config.yaml
attn_scale: 0.125
bias: "none"
init_std_o: 0.0
MLP neurons of a small language model. Each row is named by its layer, matrix (gate and up: input weights) and neuron, and shows model dimensions 160-287. Each number is 500 + 25 x the weight over its row's rms, rounded and kept within 0 to 999. Numbers have three digits each. A neuron's up and down rows have the sign that makes its largest values positive.
A block is one neuron, or neurons of one layer that tend to fire together. Before each block is what it responds to, as a language model described it from the Wikipedia text at the highest values.

Description: Before upcoming name/alias. Function words just before an alternate name, abbreviation or title is introduced, such as "known as", "spelled as", "dubbed the", "Railways,"; also "the" before superlatives like "the first" or "the most".
L7.gate0:529501528504536458514501489502494500527507497550539519500499469536495456454518523529514492527515500488523522463519535504457501505489498508528468538496491521524456522454524578504506513511487482507507506523490487491485473492499483532485478498510509511533494513476479467492537478465550505563511525491560527473548519472530460519546486483508517511477535498457442477510552497521494482494471
L7.up0:481485491481527471545533496537502536527511477443496520480511458510516514478483499482492506531530481479501479499522455483491455500499446524484482508508497480561484506475503502509478520503465525502518517482475579491535478521509518517508503512499516525516528513498498471499468508497575514559512448486501526491517484502504478518529480501520504488478524438480510496555546501535518519482461
L7.gate54:547552511494563507450497520482478524534523537482478473508468478495558463515456478480497516470491488478499484464475525434489480508544481550529510512520544540466501512475491494498509523515492485502495472491510528483496503480512498492500501511524461476510493530467491480468483469521475498518497516514554518476459485470501530545506519521533492513476503510455507524527493510549492506486514
L7.up54:484509490496474542480532521507506485489488491467490486512474477492490478533502533514542483489465483511458500477510482493519507487488475492469512495478465526511520537506493478482472519468464495562470493485497509495483475449521511497498476485483539501546511449484502471528516579490490486505497448463491486452488505514476513530475466489524495475469510523499551427537496520493513483487436
L7.gate75:504503482514513505492497480498479533555485495544533488512494481481503485512511524489537522500525521460532501485481502478478510493486528488482451507493517475501508534538475503503533512512509460536501504536442497465499560528479510494504483533531500499456467548491497485520536491514509534498467463538551517479493494498509505485509486489524466488473513484522509500473478494476485502443502
L7.up75:489449502535494495485503532518470513540500462516500504527516488491511486493518517478525512484457508485515512540461489471513495472526546497521498514489507494482480516496526522493488499493471525509467541513472531463529477574546489492501483496493517516505510510449490485475553555533524549477506445477514499501435510529474566523501486521524498507509492469510492473505504488474541473476497
L7.gate254:512510500473537465534527493519438470488489478486510484466478484529514488499537467523499482535455464492494506485497484514468505521481547501478481487495478481498508503492504489524516510518481548489526487490524495508499515499435466523466483510507497459558513470523484479462527535484497491501535482520496451473475485517497515503502518496491503489503508469499492538521515461488474515539491
L7.up254:502501495487508474494500488472522487544489494482512481474505452507520519479507497486501480490502503508513510434512472480531482517480511533478474462508501492482512510523495548505484528522525493491533481477548491475477468475500467504496513473511497468517491469534481501532492550502483542567501491538483493509521498517514479524466495523506489516487509457523505539470540506451495537443519
L7.gate388:503509502513514490482494562509474482526493516553521522548463487479522452517510503511492528492514490514501487509479488507553533509484539516510505517480516491467521492525480514503483486509533512519481536481475481479552511491480523479510465526534515512504515520522473543494476518487513514513535493453516506510505494495514497500494461533588493479458504490492479519509473458561528479530469
L7.up388:528521489506535520491505549486472478515479523484519502555496463479532486529493500520494522497465458523503494488491509497561489487512508493517479493517450499461513546489519482527501506534507539524493499466469520463499458528507483492465459523503458525458541491500502498519497502508467525467534501490473496475489492512530456492472502475578526562495502503475488497514516501548491481528520
L7.gate436:483491504538543493485561471509446535546516501476530500457473486508504496489489526464514482485455508532472540511529495487527466486496445519528511516484483524512466460456537492499492490522475481512519478448460473479506500495526487517510490502490560478494516478480482482459507478517524538496507490511477480511499441522529493503511473481475506490537434497537450549521512473499547483516512
L7.up436:473460502509501437499553513470507515515502518463533473504516466480528520503479537515493476508480482497439536494528519506545475563530494500524504494521478477498515476496494528511495484507499501512520507494489490513555475477479487527534509540501464542500489489490485452489528547550486505501533482517489487468501523547485527514475476505540498477512435498481510465543477486455528504491494
L7.gate470:506528500463496486509510531508524459484514503522521500518473540467491502450499464505502501478537480523520518543485503479522525506502479491504515516514519522533539470521520515497471517541492523459490466499516495494465493474557508427502502531484504509522517505517512525469497490504526519508515448507506500522520534553511495537535428520529490522488509469513466533526474508509511499464518
L7.up470:482537468468450498467481490494468485468500496500468472515477458473468449466435502489538499485529518555514524480454481514498554482504478505537534521522503489515515511501497496543507486501489491493544527502496526485482519511508486453500502536518486483457509501492493490502520500542501504525516491519489515520520506490506514495509501471508473507533526503522529495557496466503523498473515
L7.gate473:509503498536508482494486480462487498535478501478488481497495485497521465548498467500562495492494533533528515483507504491515531494489500530488532500487487491429487491493505513463519468521486513540504520495471452491511504518520434526509531523478471496511512468499530494455455490514508475489501445577461529522487491479504496543492499510533541483509461448485486508512498512480468490479519
L7.up473:508512523511493510532498506502489516487500475483507483471487511452515503512478479441499500477457564523469475486517541487490491502517473546489530505466436489456487493504522482460522451461517494480538543492471485470524512522480470503498495479506485549528511489467498525535506500497508527534507509486535492504489502500531453539505489496522496515481506479484501519488489470506438505517542
L7.gate484:465508493516487504504513489493492495527551443496503465518478567486531486459533482502489508508476497528524497430467491490540521539512491515466503536495509501558460441541540518507515534513503499473469522491455496491505517539512528496518531490494493517501474531540446469484510502519501530463550474495515509495470524509543500521518514515491500481481481515484493485478466526510489545472510
L7.up484:526476514469499499483513530500502518506492497530568504473471506537470471520488488512520510561505512477515509490467496502484515530489513487511547512514491499521485488510484526472537512519480558510454531480518541490516493497491475480472514526473524503486518484519497509509535473492514548521514503517495489492512433465495525499491455513484501517499519512507485500474477495484520489445480
L7.gate553:484497520525490482452552504491524471555510512532526540475527473526479504463499480498478493484514514450528490565503502517502499486496528539523489525510512503524453515526519423518466504476523509485518520511474566471499495503484491494521499476455486460533477467505490480497509537510525493495491490513489458506503494523489518506505485481496543498526501482485518494491523488502464511470446
L7.up553:532535485506522429522482516486522497528502527485533498508466531489484502495518491525535497477460538539546500489543469496498535520528503484491544489525525495464544515559482439538512504519526485517500545536501492537457524484435470535513465498483505510504461479492504531542472503518498490528495450509498481497445541462517505477489520505489510466525511522464532547464514517522488506530481
L7.gate667:472494510506490481522506510450530496470513546532493502496482491550526483491504512468536473506506493497492544499490493453467459515461473461472454520564477491455508508478514485491488539496540519482517483506464471500531521497516502522487480548505516478426490465511466448490503529515483468475523514494497499480507470513486489580483496468484533500493528487486505473484524525466512486498455
L7.up667:539457546484490439524535555526464490516476494486492497558503514508530553511527507478501512515471524555557447505501508488466519498442511520484488460505531511530458461501496526497553527514458514496489488479508469504469461513517509468480481474532444501493514522499470556496473551524503531465500507452480543502490532532522498462531511434517501501466541515524468497489500485536510540474477
L7.gate709:471476485510502483489510499511490502499516478516521470498498446472531508463497518505483491516470516482528493476534490498516509497499509551504492461470490471469508512496506477510500496541437508489515460500505516505488498503545513500537479553498499495531516488478536506441470549484525450500511489499506484499501538509430498515513492491512528504524498509511496450488489456516549510475504
L7.up709:516469465516520523477517496510474456506491500462534556471493481475527501523488515513454542505531485520478544559461509475521482536509512497484463490491493535495505532502512492503500492503515440483486518487522516475458523505492515521514517488504475484518493526485521476535545514507487523492491537467441534507451539515561507529521535514515510583488541473530473528542528506496521473489495
L7.gate711:485509455548537497530552477525473510513512504545478464483510503515528461490506487495513510477517500523494505554513522499464537464545518478516480448479520501525512453508523529490518495501500475498520514536497505462520497514515498554522453497506513508481488507520537495513477468486513510513524514487510504477542479493491535541495485512472499491488474456478496510504525517468517474460552
L7.up711:476503445525531528485539485525532497518483516528500535494516471498530543529435497465514513502536527499484540560512511495505545498472541509493512522531487502534443519504495519481556489503439533523430476515514508493462503508501512507512507501498497498516494552466511473497514446483510492490517531501491491488502497475486514508536516535460462502520500481495505496507516488475511501430487
L7.gate912:483480469503500497478492458520503475458483490477495436515500499455525480477493530508521466517482501482527497508508493497482492468499487495512506540486498503458485489488493478506452483491505489499516471517495522488475529489497568470484460491479486500496492472511514474495498507493506500486519478473524493488513485511518511484493490508517531466471485496485521487466498477491497517468515
L7.up912:524458531476541527465461460504511495533508508498490456507520499481491511466496516498508516499506525524531505473501508487489491480465485464441537516543527471491526519484503452494455544512509495447501491513479499448478555470490506530547494497512516485536490494507493465526533547485495467514427508527485530494420523487484453485466518494567488469482499506468498524534468510559543496502503
L7.gate935:493504471502478484525476489459519501525517487544515524519485457518513483468490533495505512505474481503481504514557486502534493490518482490515508467499479521456502548507541512499490534523542508515488466499512495473532550494529473484499486492536535503500514477452474480509500479457504508476478511544532547501498522498515486517558457486542520437511511453488527523490474501494472471489527
L7.up935:490483544530508483527507504491522499494485496513507465502514518489527499502522466474483467518522486538524498482499489485505507544524490515544499486458508485531515507488511511547481447476468493464454505485498475546502487549479496518505448500552492501536520505503489456495536484498550519543505490484504541521485521498458523495542491488544492533524533482540481495516497450524536522435507
L7.gate1049:497479489502485518504497492482475510489516530493554479496486524457516479488461510545445517505502474511479480537524473533510502496494513495532476523518481510504506491492559473497508483494534488474469429474482518480453505473504500489530484459484489519504514460555451499498504503491465495449503513542491502478477495530501513535498478483522510531517480487503475553477522444486513490509484
L7.up1049:497514485504468513513478469533480501510462488439500512501477517499510512506468505504467435489483521540547529540466496500479478487498494464520514477512494483523515494526523485496512501526528507501445491478460487499531516552509511503505465531511509501471480549499511488539544486457440490536513488494508484472534487483522488460494497496518509516539470509501486515481504493470545497524506

Description: Digits inside years. Middle digits of multi-digit numbers, mostly years in dates and season ranges (the 8 in 1989, 1 in 2010–11), plus spaces before numbers.
L7.gate64:502508488473477471482499488455501490482484469434467524531498477493487461501514509510482478530471492487488523521507475533514493475474515465490550513482548486527490479541480474544503515474442485524506518468545496500472544511497517470443493534499479492491468465508463515527498501514510466459465486489501472476477493463508485512499549531503492511496487475499487530522520519545574491482556
L7.up64:540466532525504506493498533491463487485547495510447497500506501539489491515500494505479495470480515507466506493512496504529499478485523465509499534489502495469475490514495517524509519468459521509521477506600499519497517519500432495455509502459487492470477493464479450491510522523516498450497475500458487458487570486545500487520506527558503497497487508525542554534502531491522501519510
L7.gate158:502539504495530487506471473497566468448492523459505473493472518476523491499505526497502527473498525490498476511484471498509519477512501519498556515502488539463509523532483522498483478563463507504485509497467488484496517480480525525501510546470538470504537454558510536549549512536480487425478461442528487499536480506481463503517493456479493509538458517478510461481462448505520497481493
L7.up158:495521541501493517497476482540492486475520521476526455505493465503513525502503516465501496497512535498494490512500514524485482500502528549509521525480487529497491528508498527503452530496461475485475523524447508497523533528508472517518499473506518514503462504493491466522535499521528457424505441506505473516532514530464474515521545522478506514509474522459510469511497465495544529505503
L7.gate177:525497482508521472465497460490482476460532500479457480489491491484491512523517441479483494517515514499478496551478534491484486477511499487519533527517523518519490506529525519546520519510517453506445544480449497497519486518485493480520499508482525458566527426516480504506514485478500435497511496509518502469466485530516474508500487458510521528544488497482458482486506489483475485511490
L7.up177:483515521531532503471518498479505441482468462504498446464464512582497482459505470484512511483488540516479546518477520504526501463518502538501534505477488504475467530506496528529517428538460524478509520488494486518475515533510485498527522492470519527474494484529513545449522476480473480483526482503563473501496505514493506499476484481513514485522476518487514500554505509464506504478533
L7.gate374:488485511464468530538516506488465509508487526493480490460488457480493524491482514508506470503474506451527517479504478487502499487483473516543500483489511519487534481457488481483496502493487501507545517565522523493486479523492500496520504498511515513518517458483472515479522517504497498486550501461468466467489526450530497504568544494489487514515520470455492535514457475508492480492456
L7.up374:459472525494520499527492461518493511498515537450494527516510487501519545493497480473534471506490502475557515449488495506531523487447510497505490479530500500504509511475506514520521530475483537517514503496511483529442485532493521481502506469454481476505497486477490496482483542524513526487501503499481471480497541472471496559514498519474483556513472458457550512488517469502511455470476
L7.gate429:521496507497439526457514516516501495539469523498502511518515508490475470491520505504481507524512474499517511483486534519526487487469460516606486454524527488478482509520466499517481497471519548551505524504526519515500512452512537537531474460493508502499518480531481504505522533516520464492488522491504467468501501490516491505504475480489527568472511503543543460495504505467543489457467
L7.up429:508528506484524503511465490539484512483525492514479504492465501507515470472517554415502506509506463516516521461507502501507513514506521526492515487479500500484488532506496504465550516531501536549500525525479521471478551477528515566492510495448521481515494468512509511484503520495487489533538521534461508461482562513532507493519487528507504450488496493507492462516482482550512509524462
L7.gate503:489519548507533482468511470496445483522531497494544469497484510478499477497491458476471506516504518506475565460494472502506495495528528486491555535485494513502493485509501510514464500538449464544500538504509502518495524503472444529491545509495458511481520464515514451528496483525520511472522514519485480470519484493536452493476492537511509494459505464500496549485484486546529477509499
L7.up503:508525500523465503498511490474500489488505517498538519510541506500479502513458481524529528488483487510492547507527471469531512441488486521492560520524453499505496522513514493523479521572452516508476544488487454474514530543454526477491476490489484519500473469497496535492535520468500489502455529472514483487495511514538458518477522474525539495473518518544540543501447450490531488541504
L7.gate577:486543547486512465507505462533491492511519497464508481508505539511509481495509507490492467526495528507543539521564518538509494452497508529520522473511521510486521487499472488492525494524479486501479519509509516526554537496500449483503512502465529514528521485538508536467520543451494458531534439529513509491489473536496515513476501480473478505498542480485532531486515446528563512524494
L7.up577:506493510488491504516536486503501473466475524515486481481514453545525503507492508494476505508504491487474509488506542507489537495484512483486529547490472551503554469485514504546531505537481484482496511488500533526534499498504517482510528480479473499533506524496504538534496494521521484438481503455501512506512495507493518476510489509485469521550474506496482467517511510509554469494509
L7.gate630:531492519531481524556523532463508460513496524508509461505505512492533514497525507486550520506490527525512482502532532506457465498523517494488482515518472499477485493449546499527477498503482457471495520554519501512492535531534489499508495503526508508494536497495476527468473478466489503478492456458533480494514491492475504447507481470510480524481524485539532526496503525512479510511505
L7.up630:531514495477466479519549520471514530486452496532506482537476487486525494520548511515504470491540472463524504509529517513495500503553504511503500523500471477499505517485485459496501521524489455517476496476480576509519489522513501526529513537479481492512514494483506488502524531485515458532496471504526473528521511517440486471548489463505448461542500497459529542511466500498493508499469
L7.gate637:504506522509526477534489545464496469482533495498492499498500474488492548519495514506480506500513508516472496509597505524503460485509561507513495497508531454477494531458536455506504479488447494504440505496470479463515494497432512533511509533472481522503474472514514494496471499493534504448482495518497473484502488511496431510507516465490498505511462490451473520509455502530519447494506
L7.up637:484520520491521506553493510501509503524518506499511488525435498440511468499454509492489486502566477476452491457518507510453516463523485518509458470516474529517530514513506507524533479469473495542451480507495512521518547518524541459480514528481492473501485506513497522542537531499515515475521489505524524482525486538490523504506497523457534545500528489506474519471498480515511502495506
L7.gate658:457489532473502493498512498455493545501492519478467490484504490511503483486474581509529491504494559494532530513512519510499489482498568497558529491498519533477535531515469530473508488481483484509522489484519517511485444519484501473440481513469561530489489511493450456517493518521512494523489489498535533479525511453480526491522524548528492536507490502484484480533507514522454518481530
L7.up658:500496515455525442482473506474536531527516501468467509463469469515475504471470533502508456485484496531486513491508537561462478519521431450532509491470502515499540506556514494492514513527500472519476480453506496562494494488487519488492492522492535559533470498506502515511510543526507509520501495449515474452483525443445522531531493516488499487511499439479491484513519515482504491491500
L7.gate701:513497457522458522516478568460451532509530516463505454486518499454484483468499493462559484495526507512466468527479495525514486518504467502493499487508518538474482552507510485534505496566472516492466536509476510520487475483536534463537473499488494506493475500518499487483467496492525457454507508561495467519539500448499551530489529513533494463489473504465470514521465497478531516483511
L7.up701:580461486489444520479493550523505479517495526498526531475489527511528500475485524480479489574544529500484558498471520518504494512514502511515540479508483463524497514510526483459514508490530472516523496491476507512541502504498460498538514469491476515505491511522497448488505535491500511462520478460493466532522502508472498514504501506500525501501517462509491491469467549505461508517544
L7.gate787:521448517467465501540529495495511502506492493460491477448496521501541501505460491517499512525520499484507541442505541489531495515467486481514483517470485496527537498501471501482522509479492540530479495505495529473524498508475465524510492513481543475517509491489479463486543505542519528489473491503509475515483511466511484506516515499486523528497493525475471474521465476482498509518475
L7.up787:504526512493514476538444521494509539523492481487483482477467486467514511487515523492476456495520492486498487470476504513478476535512518515538526496503536504504507499490473490520548546486461483508478486528467453510502542479547506454465511537524497483476539527514478482489497475548492525465477478465450511467511515459487492503512515523491467506551472486496503491540457545501516479538521
L7.gate796:491486557510507515496471529467470509479508516481514486471526539513488519469535464469473498507511485485487494498492529570484504493517504521526505462516547544467503484499539501531435532506510502510481554483495473451500467525476492498531536491480483544496514506513517514520505545539496452468518480466525473479556483544490467518474465496488470492509473511540471456508510518499515514497508
L7.up796:554538525466476535527463510491488493505526509532557480461452480495524453512523514503468497543532549523484515477509530520482451498536498513516571478541539512488522531508519499467490519493506484470485515426485535498483439528472488474495504504481482515502473505505488508500524491468518506477486489510488508524492524516485483518494517491532483478504480531489485538489496495449504454482499
L7.gate848:533487515524515489484477570525522482520493496488488442436488533513512484502484506502511531483515475534506516573517486484527505519463495525507471508478496497460493538520487484531441512503502515547546439480464477475502507492519445515509527534467540534491474510494479541498521492519526476489508465520508471507489538552489492465519505516479472494494495498529492471538483516480527492476485
L7.up848:447524489493533461490518509476514500521514534472503490500520484518522485529539513549543480515534523486503415507500482485492526532492510465477521496478473488516513481477504527484475487493504523516492495508504509495434502514533478492478515490488502505482462455498478465523471496515523520514485465527500498469502493470463485500532472474477509523493471484495493507506526518503528470518512
L7.gate905:519523508465533484549471478476498509527490504509467500461527513521493521485506506494505489498524547518490471489517499539505490558479476503497537472540515488545480470465498508507490548480471503564491472508476459529491512519485518526469474558526481468480491464493473487498451495504490487503509489492481470486564515461475523480539474482480463511534523514506487543505514468480513456460499
L7.up905:532527519499524449507514537540536530509479463521496516527483526498471522495524519474514504478488540468476510459485516475453481506512482534514474480527535469518511545502507505509515483505502531495471472476509464472499525532506471535483493501462534507518458512480535503468435521483533505495496462519504490506494540516455477521466513488472487500484513502537480511519496530494529497510497
L7.gate976:514503512473541457499504488558558515490534521458460468479530490480523506535560497496489491535481496492461555532522539562540477499515464541468504480509485497478505532504533485528468508510510508487495523468489539538510494511520496509502527509465505465523523492514465492532505470494523425424513472481512485481443495511511485538531500538526499515511456557503490504471504531484515475479506
L7.up976:499491500526499517476459483473457507534516499524490489511484497537482471480462513510465458502496524484515489507490526525504526504496494534499526489468500511494488491495484475521488452518478488522507548486464477469529498511503445511482527541498536466510498485495525500487502561548500489459451462541500530500547505534514534508493538499519501529482485459452522477536441513512501538495443

Description: Mid-number digit pieces. Inner digit tokens of numbers split into pieces, chiefly years in birth dates and date ranges (19-9-9, 1-9-90), plus scores and route numbers; occasionally middle pieces of foreign words or names (Col-ón, acé-ric-oles).
L8.gate121:504521536498485495499508537472506535456535528559487526467495525484544478473511520492495512493473494486524511534484528496499506489502477537520527499508505525522451501483466473481505511545496515527470513433463448467495501503481496511515491477499517477509521513508519499521499487495472519442508457524495543517487464500550501530535502521484514531537460514500492589539477523527548499563471
L8.up121:522498534505506509508494506507498538476510502478458495501492503480509484503506520496477507480507496502492504503453456477520468523468498508492488509504522502491456492508475498482473491493482477516475536467520491529484526497515502520456514462508522475522499513448528474475518526548504449480479485505503462528451497501466512500518508517554477513508518529502502486449514470498448544515522

Description: Year tens digit. The tens digit of a year, especially the second year of season ranges in sports tables, such as the 5 in 1954–55, the 1 in 2014–2018, or the 4 in 1946.
L6.gate212:517501477539450518442469504485485524473500512495463513516466507486496498513471481503445527473536521487475517454483516527498462459471523513492541501479496507479471493485474515487540476469530536483474534510494497493484551519511497508507511507498530531479510471535461515467503527478499502485526518465501483499529462500504528514528514490509508508531476484487530506506527463537506488479527
L6.up212:498504515489504493453471477517448499489495553510525526503459512484531505506477517464461482490529492483501476538507488511491528503483527511525477522505466466483480509486483461531488504541467525494537534475524507508514462514507474529441507508497432495511515517495475473490512499509477498522475508532506463490476536474591482490474551505504525479500471518506508501531483488521543516516474
L6.gate214:516494522519491485436502493500494527515502514463462469532540460482491498445505510511488473513477501470495497493465472509499528478501541499499506478521517488489492546534477520473475547514482492526538532494504520477504518471475549478461467492511520513516510504537476497491471550513504545471521502517481461506475510498485498517501469573482557533462518510511482455510475479500503487503468
L6.up214:456515552466476462535516478531454524449495500504497495523485510481494491500499488509488496481512555519484488468476498498498469460469535459501521486538498507478480504464515507525489492496507515468481540513503502504470537470512485426456458497501482518456505486473484498460518481513494496505503541499499505497540526503530499485492510468520487485502508471500528476509484512461477491487492
L6.gate244:490545494474537460526489537498512521489535490466508505526501502476507456494479494475499500489433536500495506517499524520477514537562497468529489492508553491486510494521479485480500464504508463491481517477514540526467513515519459482478467519493485518475472503534499477504466491545498499512493518488496524517485482490504558488489509510525500513522533453468481482487558490489538495490528
L6.up244:531566497505500522517481501446487489454513505536482479505497556481484526501545525452503461500479526535503502488453532511469517514507524544504545519506517544498550489483495520492477484499501499528469534482498503547488467468473484515455492489468501522508508502516474518527455469525508482519525452491551495511518534512502505506479524493508490514476485485492470473491491478502506495510513
L6.gate1006:525567534471534461489474474511466484531518484477504466522500488462537435482513497511542492510452533510516459501499497529507470515531522492519515482505526489470470487532523523454452500534483528518459471465489526497471491524469504496499454509497503508480503519492513504519502483530484539492517544521516463524498501440489549482448510529458466483520498516494522481507473457469506483490470
L6.up1006:542502537479480451494473475505494555501504526527425516521481468526531459496487510469474526494492542480512545498518520524522517503503494499514541524477524493483517474512496488471460520487456486481481486453510497467507497491504512501528438459489489529515497492517459453502531520523491450528533576503490470481486521461494536494520547492485497503509521482500470511533467537526521481525460

Description: Naming words before names. Words that introduce a proper name or title that comes next, such as called, named, known as, and an opening parenthesis before an alternate name.
L6.gate17:530488479487491504554517529463483526567493482531559523495502494462470484502466449470494476507481483549486525477483510476534530508468514556552462497478503511456498518503503526493456516505506516507478451449506535500460458523554505523551468529489504465487542501470507451513484520523511489549529506543489495475499503521508484519475515473502476520534468510478465510534503484525478549458502
L6.up17:498455499509510489500523460500497487474478507517507451490526487471469480478484494523521458478496457543529525511493513460473509524507512535507529519552468512495541534536509496483524522487486471506518446524502503500497508461491518486493508479546496471544527486454466511476467505458526482455526490518456567473505523506540559494487529514507529503557553514488530501522522541518526494473497
L6.gate133:476502456493458537518485536499464471537523522515523513504513530473515492487505459489507543526509486501508482509492509501522529509478531548491500526502521472524471501530542451446482501501490511473514525533507527457489466510481531524534506486520529471473526512507466451495477493516492484508496467501506495499463491544512516476491463477468503488533526482534522514565474490514512472518500
L6.up133:513482503575479453527506516487484514489502498545521504513540477450509494451508516521560498507508485503527496445478522489499515514485499491504505518500552516511507456508521524495491486544494477477491477518489518493454475508526493510480534507515512497495424464495491533490556520514473466505518463505499523486550527535471473481512507491448533516567512459465479481514491496487544513473473
L6.gate325:494538483498549475453487546469476523474528493494508508510516537530490456454459516498477521461529519518547493478477505497444507498484516468492476516500531519491553484534483471534499478498443526515497517521492542465509452541503527517528523542510494488438485554506522512529476471496467481476470510516475462484504472486483547506529512549540468532473556511471495493521499492488504509535512
L6.up325:508510470490475506479493446515542474473447501498517524528502534473536497470506482503474507534514468470484533471484554508466517439497492506455534527541515519537518577535448470488528532453499510499501470528486427462484488509481499493504487489475532504521512499492506500561503473500492495529465465499519513494465489506503497525526510447520502451538482571492530443514491545485576531547485
L6.gate606:564561533522539496477466536468515491530510507525479475459511483504483485545538480481534525527503531493490505519454481526474509500518558532485489494511505477517533470469475499508511541532468540536490487512471576493493478495471534535513493495532508498474491484528502497507441509486477503515505503516535500487522483504482471494496521519525501519493511520486446517534541518506533499511485
L6.up606:525481474513489530537530507501508545496466459496434543485476507486511457486523484537514522520521490531530481503463519471523509488507517513503459506526497463473478483477491471489486549499522488482456519546441509466532449472504532503477554482537492484511516492509488488480521511500504481481527464468458479503521514503502521524513514505513497484582505429483464541508521500515479503477509

Description: Determiners before ordinals, abbreviation parts. Possessives and the right before an ordinal or count (his third, their second, the first), plus middle pieces of abbreviations and numbers (Rs., RIB, MLS, 1885).
L8.gate396:470535497516467461483539472531485511474521500513522516451473498482494497552502535491470484482493558507487497580505518515522465521530538497512487499501507517477495523545504514499490481556471525502434535450489491476540512514521487476499490475496481510509484493489488531486522514510475488496505487466559478477522547495484536483552453534487501509510519531483440526481479471505500492485508
L8.up396:480509476509491468508490460510480523504452533517513475478533528501507513471476493489506474530468470488481508532511501492505508527551502482504504497520520486513501498487517484538514464513505530516488483483514533503434548508492539488506522493490492515495480497544482555530528508504491481507509549520466515527491481494429477518504515514557510531505492482519513493485485475543520495514476